{
  "n_layer": 12,
  "n_head": 8,
  "d_mlp": 1344,
  "rope_base": 10000.0,
  "rope_fraction": 1.0,
  "qk_norm": false,
  "tie_embeddings": false,
  "init_std_down": 0.0,
  "optimizer": "muon",
  "warmup_steps": 200,
  "final_lr_fraction": 0.0,
  "seq_len": 512,
  "train_tokens": 545900000,
  "dataset": "wikipedia_en"
}
MLP neurons of a small language model. Each row is named by its layer, matrix (gate and up: input weights) and neuron, and shows model dimensions 48-239. Each number is 128 + 24 x the weight over its row's rms, rounded and kept within 0 to 255. Numbers have three digits each. A neuron's up and down rows have the sign that makes its largest values positive.
Before each neuron's rows, "fires on" lists the tokens most often at its 100 highest values on Wikipedia text that the model never trained on.

fires on: "ing", "ity", "ond", "o", "ition", "res"
L3.gate26:143111140158121137105150149146117074112131097112149092157100105159129114148101150092119154117130144134139120140076134122131132149139115143115119079134099150130090132127112135118121127089113119120141145163128121142134128133121157120146130096142140146107152108140134143137145114119134136130151142128108130130155089149112109164135093108113113170109174132055118119122118139122127099153080136122127106102115125096133147118119146142146080106165090175085178144137117100092126100119148104149123104112131079126100143125135169141156150099155146100090161168102132138109169136179071121121
L3.up26:105108115107153133133108091140084102099121090103137123177112128168148168087142137125156128158127138130115106139095119091149114149137093102114145124128110133155104146123145123114118197079114143173118077120096139115149104089123150107148148134128077127106116136141127129117093134102130117159168172168119110155135094178128116137152137144154107158127143148096139121156145127138137148131102127138138158120132139100138126121129173156134079109131113095121136151101167111127135164097178114129135150122146110120129137097140151122140111061167124113168111129145149132152179116110082121154

fires on: "ip", "ut", "s", "al", "el", "at"
L5.gate162:186136136183119167102150122059133122086129119103111125089095118137123129167157133104135133125138134140096132150169183148090154141108100110112104122128109118137121138116107122119127121162159118107165130122147150136115131121135113137133122106128100154133131173135090193100104151159157106152131103142171139150127083144126157108108116131107154145111091158133131123064135140163139123162155123138151136134167118162173111112103118091174099140119160075161153084109109152095111121141101129126123090151130122100119154143074158111164104129148099138134074164116127152132127081124155102107
L5.up162:146146113110089133126157128096152143117157142166119157110142120133155112135149100114106162160109136139110158155148099110115133097112117095127136105130096131150141113139158157118195157111125098112135137118159125139128121114170098100129065131169142115139155126120142094115153137130135158123099111100137082101116104118110090132166143107136143101184148175141133078171098118090137104107166125131134126124129081129171118112141141126114149133140115140123121100134116080128129136141104092128132110128151116124101088157162140113151109136120135090084130114118122134167085089089171158137

fires on: "on", "ou", "N", "al", "ch", "f"
L4.gate248:155126139113086141144123131169113080084138136136157152099140120093110108094105140149124103082153117100144149147164114122099144159101140175121124154125094100151122182074133105153075121130174156131125163139120158116120107150166139119090155093104108116165120134132093180083122088087142135141110151135146155118147106095119140149137134149093151127147129095171128149092168120098132124135107121133138170109129148053147129098116129158141124115139134164121103131090126146151092150117098122106138131138133139114151127150111118122087119114149097126086131099088128112118148156135121155130
L4.up248:115114128141171113175098133183120116122120130129165105121153158133092135132097114116129105092143115107144121160176142133113059121114142196114166139131110104146116126143155095128149099125111142142126125128154131145090135095118108106082170047135094176128116145135133079138124144119148133156136121162137129084125144100155109115141116128136107134134122115150122134115138070131117100118143134132153135139112152138141125166095146186127140112171108101129101145126112151161145147095109117115132090154185138137154131129122123163137105149118080145128138101109143127128125162143137106183

fires on: "ial", "it", "r", "ab", "al", "on"
L3.gate131:144164125125124115128142075133093139095125088088179126145158113160117127104149135168130159081141130194158133136173132117125128145121108139131128099110117087051169137072132104135113112130153178124140122158140125128123107125138125128112094127128126152166161122133084131160110126109121183115121122099109132139083095128119071133139140154115140130146141103116111138108113109078157088150166093126150096132113102117142124134146162183129122156134129132128119133141118125123142123063126101140088144144085128158163105167097160165133123135092104131111096156126145075138110181140141091123
L3.up131:143190173145099132144121139117118131125129148109158092144089124143115132147149121151121157038104135110134123128118137175150133155110133163101131138157100147126155115152132092139142150159141123131166107102155125115123138138142126125111109122123112189106170122118098113172122147092153179095118149075111143098110135118120106081130144144157144103112091141157141159101116048143143139138069125131110136110125106124144075123139106175146101109152130118116129057132139107118146092097148116153137167102168092125116140152097077120130118138120110142136113142052113110140112129126086150139

fires on: "ist", "ian", "end", "or", "s"
L4.gate323:129124101114118085086167091118143155148170129153139081207123153081136103122094094104111099113085146121127097152110109090123113120112117102143125127111124079128101111118086148125111141161149109120122118154165104158165138139079139113120122157144146112146107144152136129142126119111104117109145100142092119134151109097120111118137140109134146114168083120138136137112124134195120119126149118128128160119146108141117135138141132124101140109112118170134140160141198132118128121135098092105108124104162128074123078126142108145081127139126127115124102117169134139126160170108140135082
L4.up323:094122137095126117131115101155130164149118134139068133147137122071131134078113121094094126091108103113168123144113111107087118153099154111107085093106117079110113127111116137098145124122165151110127155085147110154151117165137097062131092157158141104145087168139100113119103128180130118130138118100113120126139089133109114126149103152144118165145093132128110125113137128119135128124156129131154145171094114130105169127128164117121148138126112112127166166139148100118136161119126077127142115109118107148084169136140108127074091111127111109125122136141115157130150114163116134127

fires on: "ut", "at", "c", "ri", " by", "p"
L3.gate847:122119148161138128080097137089128129093120095110108171131138137115121156130122112148129145189118124109153129142119121120121105134131165158090119097119102088151088147152094117151123100141100135121112120150113153139081110149155115100122123114129140161135162162155110137160087145145091134150169140089126114138154137172157114099133097113162119116105151158171104118058154140127124119142133132144111126118136136153113136114117152127123108103117143059130118107188096077134135087131130139156177116127114143110107169105079094160078121115139140094132140165131159123145123111136124131110
L3.up847:175153119112126135046149137147141135120117116161136090140112120112163121114139103119135148107100125124129132151114090132107094115157123104142176160153126135134127087143114192168141151140115100160119118123114109125129137164162125129144086153124157122155159099153146140107119130108110122106120089117135155045143141158165105100145120086125151092163135150109134152123106129170134097116151098168150103148085146145195106113134114146098100106108143111135134125164105124121148092103085139116120130104176138103122100144162143166137153164129099128127122077150118130142121124137140106117

fires on: "ad", "id", "ff", "d", "w", "or"
L5.gate1137:127168102124113131111108145098084174111154136099121175107105118098102144137117159118120135096136143110167085129136106117130094088160110127119109141141081145142136103101137094126096112107139160079105107128152153092117110143132146082146115113145150105066160090086091153098125120108115113111125109172149121153112118101112126112152112108101130141115123167136136095142132192155119140124170101104133120143083179144106151136115130151145118111123148119198135136110121122155121086135096161102157128115129076113123126110153127100128107120154129148167150145132129064130119153157079139168
L5.up1137:174105135155089138120129098101104141116130132107152121116157137108170102150164122136139147106095107113129116136133115136122160135110155109138075117143164088126146094158126152070120096135142103128128146126097148119155090095156107101096130119144093139134111122114117114098098125133122143084117124153107124115106128146135147137153120092123160168111140099142128123132103183085142147137134098113138100132145147125113114146142149109139143135107136124149161093158079126170118140129103132116120086093072125135090127101167147138174158137108126124105071149127111140168104147091115127102

fires on: " re", "ru", "un", "re", "ire", "in"
L9.gate139:127150158101155157112138165143099163185086140131135190111127143107151155115113173069085123128090110106115100117123133115136109123196118099112114113137127084132131120115116136143135121113123123107144135145097134139144089129149147156148109113153095150112126126140101115126141150206134153145121122145144117128093147155148110133162067118113128152114120123080162155155151179131121116124126130107113145128079134123101115144135168089118134083122109140166113133098100158133084091165119112129141131142132112174152101111136127173152130108156136127118112141109150116142156142140137151127
L9.up139:128126152146120130144114128121144183156164145107079092159117137090077113140107135103144133134119143101144121143098129115122096095152111090131131117082123094128119130137093119129131144122116141172134116132115157114134093078111138108153079137074151133106153142113124128107130104163111090133155141139099131125129132139078097119159138128161136131128123092135072128104141165110126148156148115071087091141093136107112154101089142090119119151076124160127144097108098123118124102159129108104095109152158120106131142092105122125175116105126142153099124106125157135130146099101098118128

fires on: "el", "g", "s", "at"
L4.gate325:127133143123109143138113096129144110119157168112130134128093107134136132155104120158151161113123137115152127123083130107107125102128117095135128134147116141132142122146131125122137104156125111156131119097138095052159120135145133134097143100141175172126108148128163193141070103116125141143092161163165154136142127166153128126113110113121114131115137130125106103072125116128123122076198152140121111120134138084127134150161151135152127117161150111143108121169165125156099117136126070135102155069119120142115144110132160098114110118104128113146137113113163155119123117167132131108
L4.up325:111124138155127133135128117109131102114115129149107124135137156154149112122108107104132115094137101098088133105096143122118121128158077123118147105083139125099140158135110179142122083114112093191152107130161090144090094086161151127122149118097184188156141128090155085163140069152117129135123136132136155125164125169124162104138156108152109090144125143189149131121174126133134157132105172123116141114134132125103126107158092129139108091104124143169147150174100118174159140123151139096146157084147171128148111098119152113104107116157151114149124131098127193145152156121095126135

fires on: "el", "le", "op", "ut", "ab"
L4.gate1151:140143175111128136113171148094142124106150159115112119103078103142131116114163109094149098142117108133170112129100140172122094122122119104095122142143145128164138136118133102152148126137147129099134120135141098115155118167135135148148166135115162100116150145137161129157156191110149120136152144103125127142137096142116107148107111174128139161165109160129106131044135130151099140142110150124109138121205101122136138114146117135145157140132146134117127145088145133110071113135148070168146093164123145080141119124129139132150083144176137141130122090124130179152149071111088142107
L4.up1151:130120135167122174137176164122133128099146073141133141103100125114141153142135120128137148114118094144207173145123139122146092108131106081124149126164153108137115164150127114140106128101121106121155121150112108102150127117123165111163134131156182166133143113128137137173112141119107085210162137116139100096102105129135118182133128119113171130138116128138160127125105091100116121113175156137163149125145150195103103140112140180135136136148142091091128127127125143142126152186098113136131082147113149152152112119114120111098138143093171118126159089122138140111142106084124160124

fires on: "al", "ord", "ing", " s", "ic", "ig"
L8.gate313:139182080108077129099127133169105171126126125145115134148127088124161136107125096163100138153135140100102125151093109121138159161133148106118136153100113101085119129141117106156123156126119118118122143135111147130127148162126097124118123144156125079121085094150122124092093111185137152146134065116110125146133124126165126135117126131149135097157115132153148113122132132196148070162163116138167134162140119120103092114117121173126122082115112134128116135094141156121109121150139128144162168133168161148108107125140135091101117117122116180122115154097131119091125118092146096097
L8.up313:104106151086117114127148135141101109144113093130108148176101137111154152099144124160095124111133078144111107145121122131116116124109144118116105131143115140148115083098131132121161144104128117132101112097141145123156083141111135107136103128107140118098107093140104109113119181136121146119134125112142109186129076137130125142157086144107117084131146147117124158098156106119170115067166075144124176123109129098091083139144132137151140145120129145159121117080142121134155144138145117152144138132143141142172144141168156086092135163108159152117103140114132130090072130142121146141

fires on: "on", "en", "n", "or", "w", "ent"
L5.gate218:150162144141119119109115121129145105120162154092122134133110103121137102115129133122152134146139133141145134153158092099130119105118119100142124121127166124173101118143141208097098152164138073159157154100143126108134153131117083091116114146101111153090170125136145140133172109134169105104145148164147127157098126138142132152154107148107091098127116098138171125145102117127146142100161149171092118147111127110196107158123118130157127146099112082127145136124142143134157156092165159094142083096122158068108113131114099128125120150111118118082091137106123148132114104128140091115
L5.up218:085155100150150125124107144123141152094132118133155169141114144173173139106114127124145160112072112153153179144114144152130156127153125090145128102133141148114105185139130129095119130131114078141138092117104123092155142182108116152143131103120127100115082078154176119163161156138141098111170117103149100122122171142156152112145128142153109129105083060111116115136148110113132101114165084137134094151100116152120069110112139100150144129087132120166151138154108109130078127107140123117162088102131150162096115101132134135105135122094149147118140148130152123107124142115127126134

fires on: "ist", "a", "et", "e", "on", "ot"
L3.gate958:114154140156149112120125127107124126125123118090136150093133137111113159155132145114140117127149140105145108160152150141127117169148118130074144094129160117177142140129114104146140108152099125131073154141119103124122151149120185070145156145148125123090065111101134148118117098132124135099159110132094119135142172093136125096145115141119160104128128077147181108127138112126087163143092096119082165118142149115079167153124124117183162080138123114142135149125144091148148157116124118111149119123131116122129099118147133180068125138116167153109145124135152106091118108131085118136
L3.up958:132167103100135120175137107084125128124118128141074086109162089109095159157112118089111119086141141128082170141140130133115121123093144156149145166112167162121127168138122155138110141129121153154134132183121150111100159159110123127070122093131126140116138133174107125116092107109119131142077131177140107107107093135102136182137069141096142114103149114136125151141146127143119114122149120109134117126102109086130184166148147143130117127154130144085178127179145143105137162141148114121129091148103158154108137114145111141134151140119143145155100135101157080134128075134167142139

fires on: "ot", "el", "at", "us", "t", "as"
L9.gate1158:118131091122183089107118069139148132184124107131121182132130171165117152096081098130111149131129114119148102140113133100149074100139111152151120119144112106095135134124147098121142127141163157130123150115149132114127115124125109153113161147130161115148067104134134178138125137131125123157121136136135127136152079148158107115123104097141137103129136135080097116099136116141121121067128126120163177160110173082133134115121167126197125096110116087151116103110142137148121128129094112088168107079114130122142140091090138116099151126123114145144140137146151121155130111185113153126
L9.up1158:131142122131143157115141089141116140108133085175156155081110125148120122144124116134132144107176101158125163105140171079134111155087115148103142103090104137137156112136141155095126137177126142133144102155110116081096126123120129152164118131110131139143135175138096108128140130140092126139130111127080093111131122138156139152097125130117139116166178163139131130123097123153106114103147137116097126151162125141122161160126132120145106154111141112138108158169145154126136141135159133140179164130111142136098119118141126082150154160096123125111152182106118162138141120113135128190

fires on: "um", "t", " –", "ed", "ess", "ast"
L4.gate1338:093109123103130124133145157150155095144166132108150138144150127086144129125100132111089127121133161125114151158154117153112132167138141108155128138103160148160138140144132167117123147116127126125087156111127138126077165123075110134174110124127125106174141131125154128165159160104112120105119117103120090138129142131128106084117104119145117148120114073140118172136121090160109176134070107122106143142130116133156101107141094120093138122146086104163149131147149115096147160098123129168138129109102160116140092093148135143118076192108131179092139126062135167135083134143103133125
L4.up1338:095154102144118115151126150122126172152115181109155142104157090133193169100098102125131156087131118144110115139155085147127141133122154138103148178118140158150117093111115167106108154137099110097109108096161153139134187112077184127143123169136148105151135134125133140157117100124126131125132112135160150195156109128186106114087110142127144141111119126151151130137161106187130125170162134115118147091098160154106105133127122121160145174109141113187124145144126155152101113130146114120134173131135154117130132091135127121084107162156145168132133130123143104151102128131132158156

fires on: "ed", "t", "d", "el", "ant", "ion"
L5.gate151:092117083128102162130155141133136143155180086127106107124134126143138154155119113072125153155136140116109108077135125086151132130119133097100115148106133115154114130158175140149132157094152135105109131131119126111127112113129154141115130140120101125150130109128165133130131090153131133163157158148117111123142128102150151130159128131176155161156169107139122113117147120155138120129093087142110129134121131161157110127100105074127127122132171144117131110158142118121129149147129113133183087041132118092099127101139136139152109178113139129123129113082117151136113122142135137139
L5.up151:082155067110157134111163121106128128116092142126163131109176111116101117107142120109135130165099108115095096129167134129158098088107137080108129106122149133120116109142141109147127182145132150112154112128140103133124157162077160136162152184150119149124097110137159132122140086144151143138100146183102107143119109175162127117111149160110123141149142141142123139164160080128103092131135099154156105106147156133096154136114137103130148135076118124123142175137158107084143138052108122101118100120127070107128104111185125163123157133155143096084111106119163149128173123135145108143

fires on: ",", "h", "s", "al", "r", " "
L8.gate638:154078110063154094131161098141120131141143101145172104110146155129100148129127118122086114137153124166134077117127111151111122097114099120146152093107138111125138101111160132111121199128093134171130164173141111108152108134111137128094109123171118148149165083127145089113144096131122143108147131123068136141121109159117117110107125133121173144145124134149090104142144169106134099154147105122115140136161151116122125115183107141110097145093109108150128156118132136154115135116098146151155141135088153094138062165129135140085132150108144119100091160130101103134173128176097149090
L8.up638:112134131105133180156120093128125136152113159136095111149129124089126145125107128100130155152117146088132094149158087146102106093125097122138105116118120071111143124154148089118112126087132174093096123160130128101141107128105156170129139118104123171123141128098128131111111127123122083104119128148131148077154111094104105128179097147154131107088181123107139134134079116098112174131108158120169108111176122135123145106090105098117131139137146129151122128145132133111133152122133142081110137147118107100088131114139122156127140093147138148112148149179100110141107126135154154145

fires on: "t", "at", " ", ","
L9.gate1082:144140125125115131139169103141069135169102151136146103110148166128111176112072166143092144128137113147115116136115137105120108121120136094132152124115117130118153121127138099083138070122102139126125131131144145109143131141156113133115128146127124099106104157137154097151158126100119156115139125115127131108157133139141130075140132165113129119096135076157095100097147099135075117100125177130109136147126178109137149152136105159087151121126119125135144131149130144126108131136143146122112130128130158078149130147137112128107135164118101136133067138208165088127132073121083123126
L9.up1082:084145109121179129149125138127162130131121100155108099120114157087117142145142080088173140166147155132116134109156148133112110102127109133116104162111167134149130119164116111146123169123157173105089138140136110147153097128104130117127146160137133130132134176105139100117108161102144091159132116155131107125151149108151101140165152120121095140111109159155103086089120125123146127104160142102094131069116155164135114095115130122104092131136121163149133117140141118079107122136128138114129159155111093113155136157136136128119128126102121141149186147100073147107168105129136167150

fires on: "am", "id", "or", "im", "ad"
L5.gate317:187141095135098084157115146147136143109141110151130140108128107146158135137108088141166124115156146112154162118159141115113126128172141149107132128105107143150120138121099113109115110117176168134097142152109176139114119136102174112130137137128135127095124123146106166138147157094100167100114132156119150120159144113131128118135135139118168143118151128167140094110145054150118087110133154128112130139119136096138141119121139169107160122154157133107153119121116171120109124120122096113078145143131124168110145121108165115090149100136156111130185117119154153137148098124107197179
L5.up317:159144108119066155124128150122091142111104089121135108128122115137093126168141153127118119143113168099126152121124091158105119145144159155123131111106172090167143099115101123080141125120141115131093109113110086140199127148125122157174144147083126157145120079142102110133123140130142091168139126171108149137127131098114143141126123095105106143143118081127191142136116138133114117142143128103109118122124154155132107100129134154102111104124101138158141115106149121101137105165105155137126182078154136136130097129187101194130128129091136128109136139144170148081144070133151138133

fires on: "er", "or", "ian", "on", "le", "her"
L4.gate562:089126133129158134149156114138096112077168110145126163138126142118143145133162153177185148118165160153136130092124096105123143134139141106115106135075132103155094123126131152137111131109115140169154163121127104146185124106100088110085117152122129132099149077152142122100117116162098121136127091138131106171094144105132175141153137153080076088133150122082134149139112079095126158103093120149091108148083119118109116076128131167165108146130112139153140132076150171134102108166134117057141153134109146123136146140137126154110099137121175138115096145139132120081152127133109122082
L4.up562:133148134094078117120186144123125105125091105125102109126144115096110152153123153126084123101114133132158094085134099153065125146130137125148118138140101160137126146154157095131128118141113174135128060141112121152133122190105123163174106148111119157113102085142175128126118144112148103153121103152111108144113141144139106133200145093097131196143109107117161149094114110147145132124093118127100109141113120167103139088098130105139134134137134146101151102126163168101131120123141056090152104101138132183109104164130125157097124108129133134102116098106120134173134120169123114158

fires on: "t", "h", "l", " and", "ame", " was"
L8.gate91:122131107109118127110099115138100163125105122109106145147154123121139152091091129150180141161114162117134130152094116142132136127150127144119137126160126108121137123159129122123125124175154156087130118123108075161098094106107128122110112156144118162129126132159150165195166102155165101145148117112111105099095096160171159158147078125117129131113100143123105116122118131128132134104129141158042172094116156179095117109123120109130101126091142081175118148138133148146100106116118157135175101122120130122139185133154118183150138140123117117102179132094133106140124115187146170090
L8.up91:110142132119128117106101136105148166105085137163174131124158109146149150106095152130102136069150144122100107086135149121106129197108136131120148147115142149144143132191121128114119101126143181138139112121122166119151109098101098180115166163108108118115112137145145109131141102126136093118138136141122146081100128160196129144105153126109086139146113111138114155111153164168146091106105124132129163121122172164136144107082140164165121163095090100150141100103144111078093147132143170112129130144137112137126132094102110139103158132117121119103112140140117118165166141109165108103

fires on: "ar", "ab", "ies", "iz"
L4.gate222:153103132180133147151140083097087130144120103143112080178099172095135138153123145113150085139119101097082122114113106114138077183106111080132151149123104166168146125120161106138109104154119096087128091142149133147148123116158163091143154126117120166124179155152107140140084104138111137135100120107146129108102113134107157118120113138120116114110134141142134120167073113125133122114122138135119143090096135095130096130114122063127113111103155184133153180109097175129137116168143152147150132141121105090093097134137112100129114145114101152151140121116114123130119139157155107078
L4.up222:130094116155163150134154108105079079146113139130145102143127200105172141154138131094101117114145111115129104127120119109182114182114119106104164170142126160132167120175128144131135099143099080083168071131129129111124176138138119124116138135107136165100166108118076119133107105143150127124105133114135167146153136100104145136131121137145125102102154163137154115155088125115123103136124124136152135095117134116138131113123122045113126156119145158125161144136118153128154143157115104123141121131124133139099145163149101126135149166136125142141115113093124129135131136132131115074

fires on: ";", " |", "oc", "f", "iz", "ab"
L4.gate317:123146126151116132129128134114104151129104098149154116121131163110130135149124116120158140111148091160098098150089143128146106152118100114087134076123131139098151117151140119128164078121136147107132129126139160134140176119139152130129125087127176107113108182108101120119102108145121051137089165140135137139132129146147148184103151131132158127142154155156151109124084130127178086134099124162117148124125149133111103141130147047154132072121126115123160119121067132144114066156130118128137126160097137106113138102096182092142152168106150161154106163115119155133178146095138156109
L4.up317:138114122091119112116156120133103141156124113109107099121121146104131089145147115118140122116079134153154104119153174138166120185160140099104129066107142108135090146116105094157148107104164152117098139058110193130114179127101145154147117132138096118096102131099125119139115195127102127137112156111136138161143160120130068121134132136131140123131127131082112145153119110150115122132113104157147141114151172117096087143112121085166130123134134134112137095146087119103134091157129108148128158103144138139134147146137125125129171145129099138137154096141122138134139128121175110116

fires on: "or", "qu", "ian", "ff", "f", "h"
L3.gate925:153124088145096078144148125151167121140177144107102148124164100146101114198137122086124120142103133137139101128142154120129099115151187143141130138121150111129107119175106162126079132077150090120164123140140147149107110139114104074110129126122138109169105153135158120145124169124129152137110133111085113123151131112107146126136128129122124143148091117130111162163153098147134139119179146123120131135169129112112125111151084133122167096108104140143129156152123164130097160154161138126111140136158131087112116145125132094101103089158184130141122123138162134144106107112133112100
L3.up925:131072147142107125161178095129172132080104145124119137176113138128118104138075136098137137089111116107137081121130122127103124154144120124118169106178108090146103127121139147134172090118143136145144153130162118126099150163109111109126135116124088134170097130181177157134102124103151154154122125126075098123106108121136127123130130110120127119150089144125122073126128121151080164101097148112132118187107096138101173143168111144107136130101145102115133122139133155140054159127152095118100144129134135153143129138117107130086083096145140141133171106122142149162111133111110152093

fires on: "res", "ire", "rom", "ran", "v", "re"
L3.gate750:124137115096162112151171158143137114104107155163153114109103124144103140114137136039135136118139101086116180136116143116127149144089128130137148106067110100163084120136100127147146091109159117168151129102118129118150108105121107181124152156156169142124128117123136156136119093144145071149135136124110094125100113175167127122121114151149145107137139128164121152124135178124178160120107131102152107156139141137125134116149123126126176154142165121164113108110071173123123118149094114141140150168107130136127138129096149154095110122119126131131159141119127107127133107165154166146
L3.up750:110131106150124142115085150148185176128116172115086129116125140094117165138145123113158115173123173127112109170138137123128086098116108128089082139124132147137109110127147107114109094129133154110160096106151151134145130126125155140145121128108144124085131174138117122114112119165088124160111153113076124112166122102125137164169117100130099087130125149127132131109139107150142120159150135129096086104085158134138112130121148135114145144144087150081124119154087135152089134176166159129153135154115162195146126146133183135106151113152129170144132137113115147150146110089164136119

fires on: " k", " con", "u", "id", "k", "os"
L8.gate940:152135107125084134104134120103114127143133131153116104178059115149115133113121107126110168125096124110154133111137135134099161131090126127165133142119177164154098136127111132130129133161152130110121126121136133137102110111106160127114078110121128144111105154137112149160110149150142114132066092177139120119116098166110136118173090137150128115120146102111169106138145115145109146154068086128073112123121141110116147110142123137120128110112159171141148142145087084146165163150135142187137147104089164112125101145165117130133134114084081143109163086101144108124148119163114112117
L8.up940:107117128145127159179174096115123134139122136125120152141104133149145170142094123138147148115124113112126126163144129137109143114130129137135097105089134161137119130121162131133141095114100136135136115169168164095152138139127155107092129168128140144146109134160092145108128142146105146073123097147104116118107079138126126156155178103078098131157156166136092090115155091081102153170123136096141131138107129102119144138114108111126099125073136131127109202106102173136148104117112119129170139091116122117140119159176093089126098144078118142117123118133106157173136101113132092123

fires on: "re", "et", "ap", "ot", "d", "nd"
L4.gate503:088113159164147118137139141134112092120182129120151145111072112143095142152089118197139144120108106130172098144116178108144090153129083115132161141116145112131148126104138129137116163103107148111101130082121121140136136113098125112150112140168135152112113100120106146170111121119132168144128114087098126166110152092137106125131160121114129101157136141157142141135162148147154129168131118138086122096131121127119139121110147116119153154106124112110095134145152137129142158121073129154111129127127133117116097108179132142191117080124133110124091139122106137135137085154095076163
L4.up503:132159107121122107173140127127083097149138155152152138066158141117137081174100122091156122155129110098172117112113093125160152117139140151160143115139121120158124154119145113114117109104124114167138154087088166125128123153146139127147118131163162178127148162156108121165170112123129095090105148145113107106071130120118144114166080127103137090101127143159142143147146142141157113115119128136110109145147075071090132151168168146088106124093104166171130114146120130101123148136135090128108094103124169116114116108108131134078076108143108124137146127114105138086143146131146115164

fires on: "l", "t", "ct", "e", "ing"
L4.gate378:139142129118122072135111140140148118132133113148123120145138137124094128150113105141124140100177115140120168133130137131147085113164176128120150157125121133121109105152086143122127143139168137129120128127139098084118113135098147142109059163184109152088128102151134133155152151104141130149165134126123122146115074144150135147108156110127121156103102135130144109113148108135127153167128114095147140136123171128176123074128155122148142119118082110120121144150147072103142127196156162095182119076131092138151150145155154150135090122149118112109125168089166179111118107135158143110
L4.up378:167119155131121103110132134117119107119080154154150126111133156121118152116095127140135159101106164103130125153104144105128163109157110101146166132140116135185119120151111097091134159066104116104107085148140179130133152142110082154112106122132140118102152143167183149126121113138102093159137174117109105135154126108126159068152145132066100128113111107164107140116167144140090135108166095157128131112163162122149150137103169144134099149104122131122149127109180152139126130141102121166154109120114116113110172098116130145180131135152120087092133117163132117139119080142143097085

fires on: "or", "ent", "er", "ate", "man", "ff"
L4.gate501:179115114101130137091110145143155154117153131155121158159157097102135106151129139114104144104131129115123111109130119125164125077128159171100141130137111140142077134102120112146132134114136108098123117126117152126120128127144113117089144131195113143133138129150142119129099172135162141136125140118103109149117132098112151099108114157102092165110147130110123167127087087117121123097166156114154126143109145101156077119083140132119116119079123119110169148149131173127120116145128083099106130135185129119177116134066166100132154106113153129121111110073111097210108128144115110125
L4.up501:093109107100158139093137113103135168129163133083093096100137119144123103158142124094104135139116074145196130138113132115118178111113134109170141131108117107117095106133116145069161161126117129128104104134152123129155091130148174106125134097134143116136083105148118103125144135117133086114152125131107085142135148099127131126148140182120085137185069095135054133121158148088113129104129119103116080097098094104099115138149127157120103116135151108119109166114097160138174162157095089112118148130162170152115155140147129141131098121108162097141143128126120152143122136172142130155

fires on: "ad", "all", "ond", "id"
L5.gate649:069145110128137143125101134100101104112111105109122118126141128128130149082160108157112145143127138120134090140104130134130119096121120097145096103153142120162116129122132132171098107125140176114110093140147131111112096096158138120134108127112141107108162113108141123143148128111121128120088081148127116160118096170089157092128169105085141154080139165140114113121140126149097124141150086129153137125152187146101123095137140128113144151123121132150138111153120131153132128125161126111145148151092167076134138169131170087096138087140132089120118140080159119096154133169141117091
L5.up649:142115093167138140130109145115123127128189148105128129144158107121139126098130112130121196110133150122124130124154172149164117064114140086161107181175118141127084161109124138150130143103150185117118120141103161158142126112145101103149156120119103143145100135112123127113130135145148156125124141117050058137156126134121125166149122118101167131138141091110110127112157120112114149111127073155148138078143162124091132114127148106141139132148118140147144146129112102155119130094152137136131154136129142110079117086100149129107170130160131159075121131126112110115182136114131090147

fires on: "and", "et", "re"
L4.gate552:103107131149113103154124157157137092122125150128131143135078152082118133178151106138138151173105117078139109175123121126118140107087096148124106131119140127123173163093148150142103122145136157104158119103158183094125156157115133167103124136090142101109074139136098147137133103145115134107121143116118137130151146128097156118160133117143125125128144125159083155120113112083147098168134128157145146139138134097081162162138175128127111095136140133104088093133133144101152094180131114119137143150117074098087122097155126169120141107124131143102107131114140116110110122131121095152
L4.up552:067146126143126148136119166118118107122140167138126143141096135091148107120166130093150150150102100104130073169130134096156144095100147121148120133125131109154159158112127132134104138199135080145139135113160142136142123099107080148099157145105123051123104146148109128124114117130135099095107105149072144134147127172102173146173131118135118115120171147116108144096135122125148117162144104179111153126119118116080156151112147151140112104137148128160111081118088122077168092143090128103153142151121078124108100106111128163127120125118131094150081144106133127111124110128129128137

fires on: "and", "et", "res", "os", "ing", "u"
L5.gate523:128125107156133121129143121076089108160084105137162097130109177102140133157153087145097164143142143108139133146154128116134111122149170115135151117125128134145118109126107142159100131130120122093134104097138138103139105111156164165108154145129141107137131156182153124132156135141100134084113079128125114073142098185132134127144095138145122146146189137128142130148105118103141121154080126114114105108105130101136141116170108115120131129183098188129121166121141087097141123151143143124137119160068100097137108144147146132132153090157100111107115129142143132113144132145065157093
L5.up523:114141096112145147143144147149105118109147144128079150159107109111129150151140138117141111127116167128164106154094102130101151085113107157116136147133124150168158138107118085101132144156126146149114136104138154100154142145093097158140135153161155082119122138130114166111172091133131106159118147183112080152131105103137155115156125161146111096087126123133141159139203155108100104086141135142145108148095081090076111160138079142174121117103128100125102119148107123098149107127095120115156124100123134163105105130090148107123101107126119126140124144109154159118160148137111146161